config.yaml
attn_scale: 0.0884
init_std_o: 0.00551
schedule: "wsd"
MLP neurons of a small language model. Each row is named by its layer, matrix (up: input weights; down: output weights) and neuron, and shows model dimensions 176-271. Each number is 128 + 24 x the weight over its row's rms, rounded and kept within 0 to 255. Numbers have three digits each.
After each neuron's rows, "fires before" lists the tokens most often just after its 100 highest values on Wikipedia text that the model never trained on.

L4.up421:119128103101156100157133099116121160137132103105121106115114139138152143105149129108142159123129128192144128136124134141142111163139054165174119120108079103091127126138129089153145105142083113129151122122133113102109153125082136137175119158090127104093128103149103143151102050105156127130
L4.down421:125111139115133149133122137139109143141110152130122141141176128108122130134154157132165103134112147100120116149135113135147141146124142085137187130128133154145151149107116142110120106118126124112119137130112151122103083119105122107111121138105126134134109129154119147113107116110108125137
fires before: "\n", " album"

L4.up2176:104081112086168109130138100109092160108122147108116133126106111137127093119142081123132090122161124135176166084114132110183165136127073112153095079114086122156153132142219141136154125158115138136161134147123139085126086127171089152164101147118087116151107096139126102112155139152137112163
L4.down2176:094123139136142133150145155121115116130134106137161130082105142118102132112113152147117120158093115106149126120105130126136148148144151128156148134118080122150123109102106154134128117125127130130107126120108118103142148144116096142119124079118087112118132121122130119156126128149100126099
fires before: "\n", " 6", " 5", " 4"

L4.up1003:150138134135124131149111137125098101092148148098114093126092087122153090123139117141098166139106136173105158136147140169083106090162127112106106117125127123173128175137137120127130099122133097135162123133111102118138117120095153112157159111134153135161115146156133095109146120118117100131
L4.down1003:131171129121114155153116096122147072130144137113147128142133154095059156149115144106111113102121167128164120139098113099145160143109116125164155114154101142075151159164115094136132153156105151107145152101125092062123115108134128133122129103148116143140118129132087160097138108127170141116
fires before: " |", "eur", " Angeles", " Alam"

L4.up2363:176109110130122115160123099148172134084110134150151148128114114094156138083126099129160175119142108164154073120157127169165111142136156102159142061101065134156143171116110116102154114134094099142138144119122103151121050145149125125168125106154177148121119158140169140129130116123125134125
L4.down2363:131154090103138090158129171110118156156142083157159101135129147171130168135127125149146076112109126122089135089139108134155191121142111159117146142149119119106167103140140123129100144126126142127156147089114080140131138133117107118159158152096119116121160165144130106101141127150112161178
fires before: " |", ".", "|", " every", " the", " older"

L4.up2848:171100148139144126108107126151151132101139160146122074142118109143109124136157170122099132159082073146115118146134137100129141161109136112116086109092134116150125114145153140129138101128081170132188114110117136206092121146155146106098122139136128166055139099128076095133139137093118118144
L4.down2848:149131102094090100112117159108108128110137109135142148141126112128127107114172155121120110122147081180100171147110132137113119136112115125144084064126153121109148119138126136132124140154105092134178118119087178123132104107107155135138110143145092164138147172171095140120110132131123114108
fires before: " |", "/", "ed", " Loss"

L4.up1277:084113152142127072127110107121111114122146123110099134125118098145097166180167137101134093121120145166121126091124098128138164145132113136172129090117114123123118171143117126151085128132114142139156151117131156116113126112140129165109104125135115161176159117130120163140158168121106150156
L4.down1277:141129183131123154131085117165111127106125129094155120124162076125106177158160117095089143131079147141095135106154131092153108152153106108126138148156110133104159109143135123160111142120159130114131131135125178107154153140111155131143111149147093161122131109081116093118158066149102160089
fires before: " 0", " 1", " 2", " 3", " He"

L4.up634:133113088150138119147136126120131094139149109097124122100131101132107138099090150168117130128127160112141151139147157090096142125101096108110107142112099146087117125170135092155109116108110118119135126121122142154098130134108139148158118130097111131153149112151123108107133122117156144148
L4.down634:159129078094142119156130141107146144146124119139153162137120127093123125095122108130118128087147136123156108142123154132142144099167062151141089145138124148112118143116137134122126116106111138124096125128150143118110153135123130129162144135090132155114098157081084100121142096143171119112
fires before: " that", ",", " the", " he"

L4.up562:134135100147127127097124168118120092119154166105141144124092119143141162153150146176140153127117113134090125116145082112141159126071130127105095150134094152095115144114130103134148126140112150129114104157143146161125125136155114135149110168153159142147145134129140129119172052131146160132
L4.down562:098117117168127122101135141138108102098132124133157143132118137112157142116138167144140126112149082103155118148155130149122184129164136100111105157164149135166163097109108138104093120123141092149142146085151120117095138114171073169176089157126160098087093131106131115143139134138108114141
fires before: " the", " him", " it", " a", " to", " that"

L4.up2861:106101125128107067135150107149146142136160137141125115081139132120111084160095085135090110111171121092157158055131140117150105141129105120131145087120110149171136128109161104113169124152123152091116076127140155157108098150173124101163126132167151144107204082146108154152152073128167120158
L4.down2861:113106150099098181129156128136167131131181123087145157107115151123143114126140139138120167137146120158139119108144141125107112138121124118135133123152116167135132155115108112128159115145118140125142121195133096109134152132139098127115140148088122155114100114120146110156086108136110136127
fires before: "s", " The", " stem"

L4.up1990:113133113114125146105113098146135163104107139134139140136097129151146172116133181157148145109136147116123144137130101121108116165129118114099133074118106084199106179189097137119157151148143112111159148125115150115137160118067126129069114103101119151135114111109105147131131116122143107126
L4.down1990:127152152128124131118148099144114109079160110142115111105101147106114132114095147106109155140100147132052104107119110137121091172132081118125098117176121134093128159105097145129138135138138144144150109116093110105158094126164145119146125119104101142108115113092130151106166115140126168086
fires before: "\n", " ", " 12", " Qualification"

L4.up2343:145160102147169132194129150118118157175118129104124177095117090125158132137126128127115142063147104117160189137151166121105163143094108130130084101122121150085139130102144147096140083139091110147124139097153081178135092153177134136107138143092141130137123153115085103134094095103138106113
L4.down2343:111135157147144147080152118174177149141090142120170147135114140094187147105105192108122127128191115115106134124129172156141118148113114158117189146152150115126164165127104158126180153086124090111111120172155111143108106169142117119144148137132129092119124112085151142133111110123108128125
fires before: " the", " a", " his"

L4.up2019:102085184143161085092103075123179115067117112158119112127142105116133114114141125174147109110118088142120113123121143123133183126142112171134098105087140163144121146133139115121153106152097156175149119121138125106120076130125168097112130100134091174133144112141103150125143097115129130122
L4.down2019:179119111071131145139092140116133152115140112109142103173138100136128136150106101133139150130091120128099130150106091110139105073133129117126116088131116163127091099101149122092159134106114134105147121125122127106158086152116123144109140135132125159112130153148159114100149157139128124140
fires before: " ", "'", "\n", " is", "14"

L4.up395:144115122135136136139095147130144080108136109132136117133114119130109126119123141131137111111138151124107130131112142097149123147145101139136091112102125100131119098172134106135085108146158143139133145128074159102148097104142148149085118116102094137105124161118144156091117102116122156144
L4.down395:157144111122114077131177112153150145101152088132138136168131110120122126169144134116146132164130151126130084065109115123106111118099140151115085128135121107177172114158106145113126124108141120117117108141124133139106155132119137113154121094154109140100146102130167123165064128161092158148
fires before: " |", ",", ")"

L4.up1824:106162055162150112087133127125148123163122117127131115155115104128139152076185156182133121100115115115113170139142157169146118131159148125082116103121167105152146141123121154158157148079124099081104161130135169173071116110108120128086091117134148121120125128123124146122149140137140151118
L4.down1824:079147102169120095133154102137135184128145097164104165111158151090103118103107127128144103134113150130121155126129128129149142101172124123097127107119122127148113152168113104096151126104123100085188130142062144110154157160101186125129120149132190115139128103115092117133145155126165124088
fires before: " |", ".", " ("

L4.up309:153124140085141120126157140147148113148133135136151122119116134141102203145122106108115154113101156154160135144117181135117105119143129114128121100113144119101102131129143135133101080140139106129122083054111122133136116115135129100093114105100106145118165153138129147139107091119116110167
L4.down309:143085133149135146154126147162120171149099104133113153145130151150148133125119120107154153133074145113095139090055142101138144120139105127111102116132100163140120127131139107158125121101150107152161124094125111119123135083142141151136143156116131110104161123105129142171128116131118138138
fires before: " |", " MF", "m", " 6", " m", " October"

L4.up1943:112107121093187125114095090107116111137135178095085132103073133144127116118144096138070117101166117124107082108114121124120140142157086103149062148115151133156168107151134078126149123141130141132175163144121138113105121124129124118101098095125084126138110135145138151090104089097120127154
L4.down1943:099147141087173127139163163112117147168131140125101120135150146111126114133098123125155135126156154154081151163164095172149116158091148150102139179117154148133189148104135105116126187117186139122123137102145137138082132182139099108114180123118130124120111127183132122154086115104117133135
fires before: ".", " \"", "\n"